config = dict(
    n_kv_head=3,
    d_mlp=2304,
    norm_place='pre',
    positions='rope',
    rope_base=35400.0,
    qk_norm=False,
    bias='none',
    init_std_o=0.0122,
    init_std_up=0.0547,
    grad_clip=2.0,
    decay_fraction=0.857,
    decay_shape='linear',
    seq_len=1024,
)
MLP neurons of a small language model. Each row is named by its layer, matrix (gate and up: input weights) and neuron, and shows model dimensions 368-463. Each number is 50 + 12 x the weight over its row's rms, rounded and kept within 0 to 99. A neuron's up and down rows have the sign that makes its largest values positive.
After each neuron's rows, "fires in" lists the words (lower case) most often at its 100 highest values on Wikipedia text that the model never trained on. A number after a token or word is its count.

L5.gate891:47 22 53 49 33 35 45 38 60 59 49 35 58 38 29 66 58 50 42 46 42 38 55 63 52 39 37 52 54 52 53 41 62 64 52 46 54 60 45 64 26 31 54 54 58 36 62 61 34 57 52 45 44 53 71 34 62 45 67 48 43 60 55 60 56 50 39 43 53 51 45 57 78 69 45 49 64 60 70 46 66 43 43 40 71 58 35 36 30 37 50 77 43 56 38 57
L5.up891:46 58 64 48 57 48 44 56 55 49 30 59 48 53 52 56 38 46 45 49 20 81 40 43 59 54 36 59 56 36 41 45 35 74 59 50 53 47 42 42 45 52 66 34 28 67 39 36 68 29 38 57 38 49 53 58 69 47 67 33 38 41 38 57 53 43 47 34 56 62 54 48 61 67 43 44 46 75 43 67 40 49 49 24 57 41 72 48 47 67 66 48 59 42 54 61
fires in: "was" 20, "pestano" 12, "as" 11, "became" 9, "called" 6

L5.gate378:42 60 38 58 27 61 51 42 62 60 32 47 29 58 53 48 58 44 44 68 66 25 60 56 35 48 56 63 51 56 55 48 63 40 29 55 56 62 53 55 45 55 36 40 64 47 61 30 68 45 41 46 42 52 48 63 48 63 35 36 50 40 35 61 35 60 58 54 48 52 57 59 57 45 52 72 70 33 33 27 85 53 62 71 55 63 49 50 48 44 70 60 59 45 32 41
L5.up378:47 45 32 50 56 66 38 65 36 66 59 65 31 66 34 47 60 63 41 63 73 42 61 62 55 41 41 62 70 50 58 50 56 54 66 36 55 34 29 56 55 66 60 43 51 52 49 45 42 47 51 61 36 26 53 51 52 62 29 56 33 41 50 57 58 69 31 45 40 32 52 30 43 31 33 75 48 48 46 55 58 50 48 44 39 53 46 73 32 58 62 45 42 58 41 50
fires in: "this" 22, "end" 10, "lead" 8, "begins" 7, "one" 7, "latter" 5

L5.gate240:53 64 60 57 30 66 57 54 56 47 40 47 31 58 53 48 55 52 45 53 44 27 48 57 37 45 66 55 40 53 71 40 37 30 64 45 59 32 44 63 48 28 73 43 52 56 47 54 67 36 58 48 81 55 62 45 43 64 42 24 59 44 39 36 31 43 44 51 46 52 63 48 48 52 76 62 57 50 51 64 51 44 42 61 53 42 25 37 51 72 44 74 40 58 39 41
L5.up240:29 55 50 43 29 76 45 51 36 36 68 37 37 64 28 41 40 68 69 35 60 49 41 57 38 67 62 35 60 49 66 44 24 19 58 50 34 45 47 48 39 37 56 52 64 42 59 42 32 58 51 38 57 36 58 63 40 38 46 40 51 33 66 51 14 37 64 52 61 50 35 57 60 58 63 35 36 50 39 40 40 64 66 35 41 72 61 75 30 59 64 57 42 34 56 65
fires in: "became" 24, "as" 22, "become" 8, "currently" 8, "was" 6, "becoming" 4

L4.gate1031:52 27 54 45 66 40 55 63 54 47 65 25 40 61 36 39 46 61 52 45 55 35 54 55 45 46 40 53 48 45 22 44 43 65 33 56 26 63 66 52 41 28 54 67 48 56 46 73 56 46 50 62 68 31 58 42 38 58 55 44 52 36 62 46 58 47 62 48 68 39 32 57 61 50 31 56 58 53 55 63 45 62 53 52 40 35 33 62 57 38 42 67 60 47 44 54
L4.up1031:57 69 63 34 51 32 48 44 66 53 51 52 58 49 51 56 55 51 37 72 37 49 59 48 40 28 42 52 59 46 69 57 64 43 56 33 55 38 42 43 60 64 38 46 53 45 45 44 58 48 39 38 56 29 43 52 59 58 28 34 30 74 49 48 63 43 63 75 29 48 55 25 57 44 43 63 64 52 41 50 65 51 43 53 67 36 51 51 55 18 63 67 48 60 46 40
fires in: "of" 71, "for" 25

L5.gate111:56 70 54 30 51 56 54 57 43 46 43 46 54 57 61 48 42 62 46 47 30 37 31 49 40 28 51 43 69 45 41 51 42 34 34 57 49 45 52 39 46 37 52 28 72 68 63 60 74 51 40 61 59 37 60 50 40 45 61 41 47 73 56 50 59 61 81 33 38 52 50 51 47 44 38 51 57 54 56 41 46 28 52 46 43 36 62 64 61 37 55 45 49 51 43 66
L5.up111:60 49 45 56 53 27 68 59 52 61 36 57 59 31 59 28 69 65 56 60 35 56 52 60 59 65 37 57 30 29 68 58 37 50 62 39 76 75 68 32 47 26 58 54 54 42 40 66 45 70 59 68 37 37 43 64 44 47 44 51 37 40 40 45 42 37 51 43 63 41 56 28 59 47 54 25 57 54 53 63 55 64 30 67 61 39 35 38 26 50 69 56 35 55 31 58
fires in: "was" 30, "7" 16, "6" 10, "two" 9, "of" 9

L4.gate618:54 55 54 53 53 55 53 70 42 44 57 59 69 49 30 35 54 33 43 36 34 45 44 33 33 51 73 55 65 73 43 48 25 37 55 46 53 30 47 48 55 41 57 50 36 71 49 56 52 59 50 40 37 50 58 45 70 56 52 40 25 67 53 34 57 53 57 45 42 63 66 47 68 49 52 54 49 65 50 50 61 59 42 31 68 34 62 49 32 65 48 58 50 67 37 58
L4.up618:57 59 33 37 70 52 52 69 47 57 71 71 71 51 50 38 54 40 60 43 69 50 49 34 66 70 45 32 49 59 48 44 63 64 46 83 54 55 30 50 41 64 31 57 32 68 43 41 32 30 68 33 38 75 48 55 50 69 54 72 44 55 56 44 52 81 38 33 51 69 59 74 43 42 34 58 58 61 56 41 26 39 33 71 48 74 44 56 45 40 61 39 32 43 53 75
fires in: "football" 19, "file" 8, "online" 7, "data" 6, "com" 6, "media" 6

L5.gate585:28 40 54 40 42 71 40 52 56 48 62 47 72 38 50 54 67 43 50 49 57 26 65 32 43 58 44 72 42 56 78 69 44 59 51 41 67 47 38 66 63 38 53 42 63 46 79 56 48 50 46 53 61 67 43 37 50 57 48 59 55 58 45 78 38 35 29 40 43 44 41 48 54 40 57 43 63 54 49 36 50 36 64 38 38 70 43 46 47 41 45 69 49 53 47 54
L5.up585:39 39 55 56 64 43 32 44 54 37 09 51 49 54 65 51 60 55 34 54 52 50 55 55 34 43 37 61 39 57 61 58 65 53 60 65 38 48 22 44 60 29 67 55 52 41 58 49 57 45 35 54 40 47 68 44 43 65 43 52 42 30 60 43 65 48 52 54 55 44 50 50 63 63 50 45 40 40 62 54 20 43 46 26 47 44 42 57 63 60 48 39 60 50 55 41
fires in: "united" 43, "hong" 6, "19" 6, "to" 4

L4.gate1177:48 78 63 28 50 26 35 63 70 43 59 47 41 44 39 51 47 63 63 44 49 45 47 65 42 57 62 52 59 51 24 36 44 38 48 47 46 36 56 62 52 41 51 84 51 51 60 47 38 50 56 48 45 45 48 50 65 39 52 42 25 59 55 48 68 56 55 39 48 57 49 46 74 46 48 40 69 39 64 47 32 47 68 64 55 59 61 52 68 44 57 48 58 64 54 64
L4.up1177:34 58 48 53 46 42 35 43 42 68 30 56 35 61 68 45 57 35 62 57 54 67 63 50 41 52 63 75 42 42 54 56 37 51 35 52 36 35 61 63 38 54 50 22 43 51 43 50 49 61 62 55 62 39 45 64 59 46 63 73 45 57 41 59 44 46 32 55 47 54 36 33 57 65 46 67 48 62 52 42 45 65 45 58 58 66 47 67 61 47 38 54 52 45 57 44
fires in: "three" 21, "various" 16, "several" 16, "many" 12, "four" 11, "of" 7

L5.gate2151:53 35 36 67 58 50 59 52 50 38 58 60 40 51 39 42 58 44 33 49 72 49 62 67 51 49 43 57 36 67 46 55 47 49 46 47 60 67 39 73 38 44 40 43 65 39 34 67 34 45 32 41 42 74 46 51 65 48 59 54 57 42 52 42 70 58 48 55 78 54 47 35 62 58 53 61 81 35 40 48 40 33 40 47 66 45 44 56 52 49 24 54 43 72 57 31
L5.up2151:64 41 33 38 51 54 32 45 27 56 38 50 53 48 40 46 27 38 25 56 75 62 63 57 50 60 45 41 60 60 60 69 44 57 63 35 81 71 26 54 63 67 47 49 46 74 56 59 71 40 49 42 34 79 62 43 62 55 42 48 61 62 57 49 42 56 61 75 53 61 47 47 53 54 49 67 52 26 38 39 38 52 66 47 63 44 46 50 60 66 45 56 46 62 42 54
fires in: "would" 23, "is" 18, "can" 13, "to" 10, "could" 10, "t" 7

L5.gate577:31 44 50 31 39 63 60 48 50 60 59 40 59 31 36 40 49 42 53 49 82 58 61 48 36 46 32 81 53 46 67 36 31 41 52 64 55 56 59 61 66 43 46 64 51 54 62 45 58 41 41 51 54 60 71 35 49 58 61 46 51 63 44 54 49 46 41 72 47 63 53 53 80 62 72 54 41 32 64 56 29 53 45 48 63 50 39 52 53 67 42 65 53 25 45 34
L5.up577:29 34 61 67 52 46 41 50 50 59 34 48 55 47 42 36 39 60 62 39 55 48 46 67 70 48 44 48 55 47 40 27 51 36 43 51 27 65 52 54 43 43 82 40 57 63 54 45 46 69 22 41 49 65 47 51 27 35 31 65 60 26 69 38 65 52 66 51 56 37 38 53 68 70 46 69 24 27 58 61 40 33 49 52 35 37 68 49 51 64 42 61 54 47 48 37
fires in: "of" 23, "some" 12, "russian" 8, "unique" 7, "certain" 4

L5.gate129:56 54 59 58 45 36 36 42 72 57 76 54 41 59 36 59 41 34 48 48 48 37 58 59 50 40 48 45 64 58 59 44 65 61 39 25 57 52 42 55 29 55 47 59 41 30 60 65 57 65 52 65 34 47 62 28 64 58 63 53 57 70 45 46 44 49 46 50 60 47 26 48 35 53 54 67 31 73 37 50 52 42 74 44 37 51 22 38 64 40 48 78 53 58 49 57
L5.up129:43 49 72 39 39 67 40 62 51 55 54 52 55 63 45 66 59 43 38 19 57 59 32 56 45 54 31 47 81 43 79 47 42 41 33 40 48 54 48 34 43 42 44 73 29 53 60 45 54 46 41 50 53 30 68 50 51 59 43 44 59 34 41 29 35 44 57 63 44 74 24 43 40 32 49 33 35 66 59 59 34 57 66 29 65 39 38 64 46 36 63 65 43 78 47 61
fires in: "became" 26, "remained" 8, "reached" 7, "rating" 7, "was" 5

L5.gate1699:53 42 67 54 35 61 44 24 16 41 52 51 33 38 48 48 32 47 52 57 48 44 62 36 54 37 42 53 36 55 59 36 52 28 68 36 39 35 44 48 37 47 38 55 43 40 38 65 57 37 44 59 53 65 34 54 49 58 47 41 44 34 46 29 50 34 72 44 55 60 37 47 68 42 60 35 58 39 25 51 45 38 58 49 45 50 64 43 54 69 54 49 35 36 27 46
L5.up1699:46 45 28 44 64 63 39 35 49 38 49 32 39 45 39 51 42 31 44 44 61 61 52 54 46 46 41 43 43 46 28 67 40 58 53 48 55 68 63 67 68 65 50 37 31 45 66 38 59 45 32 36 29 46 43 40 54 44 80 40 49 50 57 30 36 43 58 70 51 53 54 27 63 31 68 65 64 65 32 71 44 36 50 47 76 47 54 71 51 51 64 48 40 60 61 49
fires in: "would" 36, "will" 20, "can" 11, "may" 9, "might" 5, "could" 5

L5.gate873:40 61 47 42 46 26 35 65 56 37 44 37 68 70 34 37 44 35 51 79 49 50 47 59 20 37 65 54 63 43 38 68 36 32 53 26 47 69 59 66 60 37 53 48 50 75 47 45 49 64 49 42 60 37 43 57 53 71 57 57 43 64 27 44 63 51 32 37 52 61 44 60 62 34 42 69 39 55 36 59 77 52 63 46 58 48 43 56 43 56 47 52 70 42 48 28
L5.up873:46 59 54 43 40 52 25 53 40 32 44 47 67 63 42 50 60 49 55 38 42 39 33 79 49 40 64 37 57 39 38 48 34 40 44 72 55 68 60 54 42 34 72 35 68 45 50 39 51 54 41 53 50 44 45 42 46 32 52 48 45 65 59 38 60 72 42 32 50 38 29 65 53 64 33 56 24 48 62 41 53 34 67 58 55 42 32 65 45 66 38 57 61 36 53 65
fires in: "some" 27, "of" 18, "many" 8, "other" 8, "all" 7, "several" 5

L5.gate800:39 72 58 41 62 30 69 38 55 50 44 52 60 54 49 55 65 63 68 55 35 48 43 48 66 41 63 52 49 51 28 63 60 43 25 27 70 52 51 66 34 17 56 66 63 64 53 66 67 24 54 65 61 49 69 50 50 44 59 29 58 41 32 50 53 47 51 51 44 51 47 44 55 63 38 68 44 45 81 55 32 68 47 63 40 60 44 64 39 49 46 51 45 53 43 51
L5.up800:39 50 55 56 66 47 44 40 34 46 40 56 38 63 54 49 49 48 59 47 29 81 57 71 46 58 25 55 54 43 47 49 41 51 56 58 59 72 53 26 63 59 68 49 44 75 60 36 64 47 37 46 63 48 32 53 53 53 40 44 59 60 65 54 44 42 64 39 49 58 66 54 56 54 52 55 63 59 58 42 44 31 52 41 67 61 41 31 34 41 46 64 46 47 35 52
fires in: "was" 32, "or" 25, "as" 13, "of" 6

L4.gate306:62 47 49 62 57 66 46 40 20 48 51 51 52 41 52 67 58 45 34 60 44 39 47 66 49 52 27 42 66 37 52 43 58 57 17 41 52 72 53 36 29 42 65 46 40 63 41 53 42 58 48 56 53 53 30 26 50 57 72 53 55 48 48 39 53 46 62 74 54 50 43 54 43 43 42 42 49 53 53 41 44 34 35 41 54 40 30 48 49 34 47 57 34 43 46 35
L4.up306:39 54 31 53 55 80 36 46 41 56 66 48 36 30 51 61 50 42 55 56 41 63 56 64 33 55 42 26 53 58 27 69 49 43 43 37 50 60 56 40 58 36 48 24 36 56 44 50 38 45 29 32 56 56 33 55 40 65 84 56 72 48 47 45 35 54 62 68 57 60 37 82 46 65 54 40 59 36 34 50 48 64 37 51 52 48 38 59 49 66 35 43 22 53 66 51
fires in: "did" 23, "will" 15, "would" 10, "must" 7, "should" 6

L4.gate441:49 56 49 48 48 45 50 67 51 30 28 73 43 67 65 36 52 49 51 47 76 63 86 47 08 56 22 48 45 66 43 57 52 68 49 45 44 57 58 74 36 19 54 36 55 39 60 54 51 44 51 40 44 46 40 47 44 36 48 61 49 40 62 42 58 69 69 63 64 52 50 50 45 61 39 40 39 53 40 46 56 28 58 47 56 27 38 39 71 54 61 77 29 65 44 52
L4.up441:24 30 54 75 67 30 38 34 37 36 38 35 37 52 67 51 52 39 32 64 15 40 41 59 51 49 66 37 62 38 59 33 56 57 59 55 78 49 45 56 30 39 45 59 67 68 55 51 39 48 45 47 29 45 47 53 66 31 53 37 56 61 56 47 41 44 39 46 36 39 40 51 61 42 67 48 40 50 51 46 64 70 38 54 46 55 55 62 47 35 40 53 35 39 59 55
fires in: "would" 31, "can" 22, "could" 20, "may" 16, "should" 5, "must" 4

L4.gate1364:42 48 38 29 63 32 49 59 55 46 59 81 48 42 52 48 66 53 53 71 56 45 31 59 44 64 59 49 53 32 34 38 21 52 55 43 56 46 71 40 51 55 56 49 48 63 54 71 43 76 41 53 74 45 44 53 43 36 44 55 40 40 58 50 48 43 57 45 26 33 65 39 44 43 52 31 34 55 49 43 61 33 40 35 63 64 41 74 51 42 34 44 60 37 51 14
L4.up1364:65 55 41 41 56 37 31 57 49 72 51 35 29 72 56 55 58 35 53 43 33 51 56 44 33 50 42 67 56 69 40 29 49 29 34 61 51 39 42 30 41 37 46 60 66 43 70 50 59 62 38 54 41 49 62 70 69 48 54 32 68 54 36 32 47 36 45 57 44 62 53 62 37 33 49 41 45 62 52 46 40 38 47 55 54 54 52 52 30 71 41 42 62 26 35 56
fires in: "round" 11, "time" 11, "day" 10, "man" 10, "opening" 5, "high" 5

L4.gate1916:43 52 51 63 39 43 36 47 60 53 42 45 42 54 51 27 57 65 63 45 46 39 68 43 64 47 65 65 63 33 51 60 59 41 42 38 22 47 58 23 58 39 49 58 42 65 20 62 34 55 65 66 58 40 46 37 46 55 43 48 15 53 50 37 61 51 56 43 27 54 45 41 66 51 40 52 29 39 40 40 41 65 66 36 50 52 33 50 41 46 47 40 52 42 41 45
L4.up1916:54 54 30 59 76 31 46 52 64 42 43 52 45 63 51 58 44 60 66 64 35 51 64 47 46 48 51 65 57 49 53 43 45 41 45 41 50 43 48 42 44 52 49 51 54 60 49 38 60 48 62 60 50 47 70 38 62 40 60 37 39 57 75 28 47 24 59 32 32 48 32 55 47 62 53 39 49 35 57 26 61 42 64 46 42 50 44 51 59 43 51 42 49 49 40 42
fires in: "of" 48, "for" 24, "north" 10, "western" 4

L4.gate1972:41 35 39 79 30 38 59 69 40 38 41 64 27 68 53 34 45 55 48 67 51 64 56 49 52 48 45 71 30 64 30 38 41 31 44 51 56 44 60 29 68 50 55 35 58 61 60 72 48 78 51 67 58 44 64 58 68 59 56 48 46 48 57 24 49 71 47 70 43 51 54 48 73 61 61 66 48 45 72 44 63 51 48 54 57 29 41 55 60 56 37 57 53 57 59 57
L4.up1972:49 33 37 69 55 30 71 77 32 47 41 66 46 43 60 54 41 49 66 62 60 49 31 36 37 62 63 40 45 55 55 53 46 54 33 47 69 50 61 58 64 33 52 59 52 50 71 73 57 45 74 37 48 33 71 57 42 66 38 34 62 51 55 45 60 48 50 50 45 51 48 64 73 54 66 33 52 49 68 54 62 50 33 75 54 33 50 58 64 51 62 57 43 51 51 70
fires in: "charles" 25, "louis" 12, "jean" 9, "henry" 6, "josé" 5

L5.gate50:37 33 58 45 46 25 55 33 47 47 41 47 37 55 53 57 60 65 58 55 56 45 48 48 72 47 51 63 35 56 61 48 44 36 68 63 44 33 44 67 42 52 36 34 61 49 41 62 77 65 57 59 56 65 42 56 45 59 63 38 63 62 38 46 59 48 57 48 34 46 46 52 44 54 42 68 46 58 62 68 66 53 37 50 50 73 56 59 46 61 59 57 45 33 46 41
L5.up50:38 25 38 35 61 45 50 65 41 78 24 39 35 41 43 67 61 40 34 28 67 58 54 58 48 67 64 59 47 40 67 29 72 39 55 48 31 64 36 46 59 55 51 54 37 49 56 65 37 59 45 51 35 45 44 24 54 44 49 32 49 49 44 46 52 55 44 54 39 45 61 28 45 71 51 65 43 20 61 52 20 70 50 43 48 52 49 44 54 49 52 65 62 32 47 46
fires in: "and" 56, "to" 27

L4.gate1029:57 65 39 41 49 72 34 72 62 39 33 58 57 71 38 55 62 69 58 41 66 33 56 56 48 56 28 47 58 58 47 50 43 53 59 47 48 45 58 51 43 62 40 56 63 65 61 48 55 56 72 69 59 26 60 31 70 48 49 55 51 41 48 26 40 65 45 66 47 46 52 45 55 58 55 64 58 39 57 40 71 47 35 51 44 49 34 41 46 39 33 45 51 42 22 49
L4.up1029:55 41 39 46 42 54 33 56 39 74 65 64 43 42 38 43 64 45 43 41 49 41 39 46 70 39 62 35 48 54 55 43 49 39 71 56 40 73 55 58 43 70 39 34 38 53 44 41 70 51 57 46 63 49 49 68 48 61 38 51 65 58 40 54 42 40 48 57 49 49 42 60 31 33 48 31 68 37 30 57 60 61 45 74 35 49 57 56 49 47 76 34 53 58 46 69
fires in: "such" 53, "this" 12, "olympics" 4

L4.gate844:59 67 67 51 64 34 68 40 58 67 51 60 71 59 47 71 48 33 43 77 58 50 55 44 49 53 44 63 65 47 37 53 34 55 69 34 44 70 28 49 56 50 60 65 37 33 53 41 40 51 36 56 59 65 51 46 65 47 52 51 32 65 57 64 37 53 46 48 47 55 50 56 46 33 49 31 48 34 63 59 44 51 77 42 40 52 43 44 34 73 56 62 31 66 47 48
L4.up844:41 49 29 71 48 55 44 45 65 49 60 42 53 52 56 62 70 47 80 56 58 29 66 45 63 51 50 67 53 50 37 34 48 65 45 26 43 48 67 35 50 62 67 33 56 64 35 45 58 48 26 32 68 76 51 40 65 48 58 79 39 34 70 41 30 43 56 54 45 56 52 68 75 59 67 85 69 43 67 58 64 55 72 43 45 43 40 41 53 58 45 48 29 56 41 45
fires in: "in" 27, "of" 16, "tv" 9, "american" 8, "mainstream" 4, "mainstreaming" 4

L4.gate2042:41 39 47 61 60 54 32 44 77 70 55 56 38 40 61 32 43 57 62 53 50 36 65 43 48 38 30 49 46 51 31 47 31 41 46 38 43 71 49 50 61 39 71 35 58 63 43 44 47 45 37 49 68 55 53 44 61 44 58 45 47 37 69 60 70 56 55 75 51 54 63 51 62 57 66 47 45 42 58 39 65 41 64 43 40 48 29 67 42 30 52 57 58 57 35 36
L4.up2042:39 33 29 58 61 42 70 37 50 40 48 61 50 41 50 64 37 60 74 68 53 49 59 51 48 68 44 19 48 48 65 35 40 24 45 38 47 62 42 53 59 60 38 47 44 70 58 57 52 26 22 47 47 47 54 72 35 50 37 42 59 64 45 59 39 41 70 73 50 44 45 46 52 48 57 64 44 39 66 33 44 53 54 41 49 63 50 69 37 38 50 40 31 29 18 61
fires in: "may" 35, "can" 19, "could" 13, "did" 10, "would" 7, "does" 5

L5.gate441:48 54 55 66 57 44 62 44 66 34 42 55 41 54 63 71 64 61 48 50 30 47 72 45 39 71 55 48 58 63 61 67 33 39 55 41 42 39 55 62 41 45 58 62 57 35 43 56 35 69 38 44 36 46 53 67 52 55 63 56 59 29 42 39 34 48 73 54 52 63 42 79 41 56 75 59 47 50 36 25 63 36 65 58 52 26 51 32 44 44 43 21 41 65 55 50
L5.up441:47 48 43 27 40 55 58 56 60 67 62 68 58 37 61 35 62 42 34 70 31 57 38 48 42 52 62 30 52 66 30 44 56 71 41 59 40 56 78 55 60 36 55 46 46 31 62 27 48 41 63 62 56 53 37 52 43 57 23 43 68 49 34 54 44 37 34 58 54 37 44 49 50 40 37 54 60 55 56 48 71 62 62 77 45 46 57 50 56 73 43 64 42 65 55 57
fires in: "king" 37, "heljarmadr" 6, "j" 5, "1" 4

L5.gate1415:48 54 64 48 59 43 63 66 49 42 34 50 52 50 71 78 67 50 55 63 63 63 48 28 68 35 43 44 77 40 58 55 61 26 78 38 39 45 34 45 43 56 32 74 58 32 59 54 43 49 68 52 35 58 44 41 46 55 63 55 61 67 32 28 51 40 65 60 44 51 47 35 44 47 46 56 64 63 59 33 35 57 61 59 55 52 54 56 22 46 38 44 48 53 42 51
L5.up1415:43 28 34 58 38 64 37 30 58 37 64 29 55 36 71 46 63 54 64 67 53 52 49 46 52 48 41 42 75 47 37 61 60 34 71 61 29 53 57 69 41 35 44 62 65 57 41 65 48 44 38 31 39 41 68 57 29 37 53 64 34 66 41 51 44 34 55 58 34 65 46 75 71 47 40 48 60 51 62 55 33 78 36 51 54 47 47 76 50 39 50 55 35 34 58 61
fires in: "in" 63, "well" 4

L5.gate2059:57 50 44 53 40 39 44 42 46 48 52 64 36 58 46 62 62 29 40 25 47 43 58 58 45 60 24 46 64 61 55 86 36 56 45 44 57 36 73 37 62 71 38 55 48 61 42 57 60 48 43 57 84 52 70 61 36 59 39 77 57 71 48 58 62 47 37 68 49 58 71 74 39 57 45 71 34 34 51 46 56 51 65 28 69 40 61 53 57 56 68 38 42 37 47 36
L5.up2059:39 46 36 51 47 52 71 33 49 51 54 69 29 43 75 68 65 28 44 35 36 56 49 48 37 47 36 30 47 37 71 60 45 48 59 49 24 27 49 49 71 54 43 38 56 51 46 36 68 58 49 39 55 44 61 53 40 43 29 65 71 54 49 43 39 47 39 55 50 41 52 66 53 66 71 71 53 46 50 60 66 44 38 44 69 49 42 40 31 55 35 62 65 16 54 72
fires in: "s" 31, "c" 16, "d" 15, "a" 7, "etc" 4

L4.gate1250:39 48 32 67 60 36 66 50 51 65 26 54 65 42 51 52 39 54 58 58 67 46 31 40 63 49 27 38 48 56 71 52 42 26 44 60 27 38 49 63 31 61 40 47 38 43 53 44 50 55 44 53 56 49 45 59 56 51 33 66 56 55 44 42 58 40 45 49 52 55 50 48 48 65 61 51 77 57 67 48 25 38 41 53 54 33 54 38 55 49 68 72 67 46 29 42
L4.up1250:48 57 57 63 56 51 31 59 43 53 52 65 58 32 51 37 48 56 60 65 50 46 56 41 61 56 57 57 71 40 56 51 39 58 35 48 38 50 69 33 51 36 41 30 49 50 53 47 65 39 44 62 70 26 53 36 49 52 34 59 34 54 65 35 28 70 48 52 52 46 45 49 52 58 69 28 62 57 33 54 40 46 42 77 63 35 29 68 41 47 72 39 26 53 45 60
fires in: "march" 27, "february" 17, "january" 9

L4.gate940:54 52 44 71 42 39 50 42 60 50 40 60 48 54 49 54 59 41 48 53 59 45 35 67 49 54 54 57 59 32 30 50 46 51 29 69 64 63 58 53 49 56 58 66 52 52 41 33 42 70 61 39 65 27 47 56 63 36 51 42 48 45 66 50 31 50 43 57 60 59 45 42 56 50 60 43 36 34 63 56 37 59 65 43 30 58 57 46 40 34 52 37 55 43 73 52
L4.up940:57 52 55 51 44 32 41 52 47 34 62 41 45 55 57 36 54 43 43 49 30 55 52 41 49 39 57 52 38 55 58 83 50 23 65 33 59 44 46 58 61 56 31 59 50 57 56 58 45 55 48 53 46 46 49 59 59 36 53 67 65 52 33 39 60 57 50 59 51 71 35 56 45 42 51 75 44 55 65 48 48 69 48 52 58 45 39 52 47 42 54 36 56 58 59 57
fires in: "two" 53, "of" 13, "three" 7, "smaller" 6, "four" 5, "lola" 4

L4.gate143:52 71 34 75 68 35 57 53 36 66 70 73 40 51 38 49 60 47 41 63 47 41 44 57 60 60 50 48 64 59 47 29 61 51 48 66 50 51 35 65 37 32 47 51 42 58 63 48 47 50 46 70 66 47 56 68 74 44 42 58 61 73 33 51 31 51 52 57 58 55 46 65 57 51 40 61 43 48 45 65 72 57 43 54 84 49 45 47 40 47 20 51 65 54 66 41
L4.up143:58 49 65 62 41 55 48 60 52 58 64 53 64 59 30 65 38 36 59 43 44 65 69 54 70 65 61 56 46 52 56 31 53 49 53 58 69 54 54 47 42 42 58 44 58 42 59 52 60 47 58 60 31 48 58 34 47 60 59 34 54 74 50 39 58 35 48 61 35 43 57 38 28 42 57 46 31 40 35 33 63 64 66 60 45 54 41 38 36 27 34 58 60 57 52 55
fires in: "band" 25, "teacher" 9, "candidate" 9, "singer" 6, "coach" 6, "civil" 5

L4.gate2299:66 48 43 47 44 61 28 68 45 35 38 66 50 39 53 49 48 49 49 39 70 52 47 55 45 24 49 56 63 52 77 27 51 56 60 38 60 47 52 59 36 62 45 51 55 52 77 33 27 52 48 50 46 68 47 50 60 50 68 60 54 39 54 55 49 67 47 42 47 29 40 33 30 53 64 50 54 59 43 38 54 49 54 37 70 66 68 61 57 45 44 63 45 49 46 50
L4.up2299:67 62 27 59 64 47 45 64 46 48 71 83 44 46 37 50 41 62 60 51 44 41 35 42 48 27 50 59 65 68 69 35 61 36 42 47 54 41 42 58 32 39 50 27 58 56 35 49 38 53 42 53 30 64 61 55 41 56 37 57 40 48 36 44 24 46 27 65 60 41 40 54 49 46 55 42 51 45 49 46 61 43 73 54 44 72 52 60 32 69 29 62 38 52 44 65
fires in: "called" 27, "renamed" 9, "name" 7, "proposed" 6, "originally" 5, "slightly" 4

L5.gate1609:57 64 57 51 44 36 57 56 56 47 45 57 59 72 55 48 45 48 46 51 42 41 52 30 58 48 39 69 42 56 30 47 46 34 37 42 66 46 51 54 34 41 40 50 53 41 41 42 29 56 44 56 59 55 34 45 47 46 33 50 58 51 41 32 45 60 37 45 66 59 64 45 69 73 43 62 46 66 64 39 62 64 55 35 54 44 49 62 64 65 47 68 46 42 64 50
L5.up1609:47 39 51 33 57 53 56 44 66 49 57 71 61 59 71 58 57 40 42 59 54 60 56 54 60 33 47 58 46 73 31 39 43 38 53 65 39 37 50 46 71 42 56 66 45 37 49 36 63 41 35 52 39 41 51 48 40 41 36 35 52 43 65 35 54 63 47 50 64 27 32 61 49 55 30 63 67 57 44 74 48 61 63 54 66 55 75 53 51 66 65 50 40 53 62 42
fires in: "name" 21, "title" 9, "word" 8, "called" 8, "named" 6, "as" 6

L4.gate1043:71 64 52 57 76 54 61 53 66 48 59 58 59 48 69 40 47 61 32 55 32 41 52 44 63 31 38 53 78 39 50 44 59 42 65 29 39 53 40 62 67 28 62 25 65 34 54 46 51 46 33 68 49 64 43 61 66 41 62 70 63 40 61 33 47 44 79 62 54 50 65 47 40 62 54 26 52 46 63 44 44 50 41 59 54 50 55 44 65 45 43 67 44 58 69 67
L4.up1043:62 38 27 52 44 50 61 61 51 46 58 42 63 38 43 67 61 53 64 61 53 67 38 76 35 53 43 50 55 66 43 37 48 38 44 43 47 57 66 74 45 35 36 58 56 67 39 68 64 51 58 28 49 57 57 48 53 63 58 35 56 69 45 67 64 50 35 44 54 56 30 37 52 48 53 52 36 63 45 62 54 67 32 65 48 59 53 60 36 61 42 59 53 58 44 47
fires in: "well" 17, "much" 12, "long" 11, "soon" 8, "frequently" 4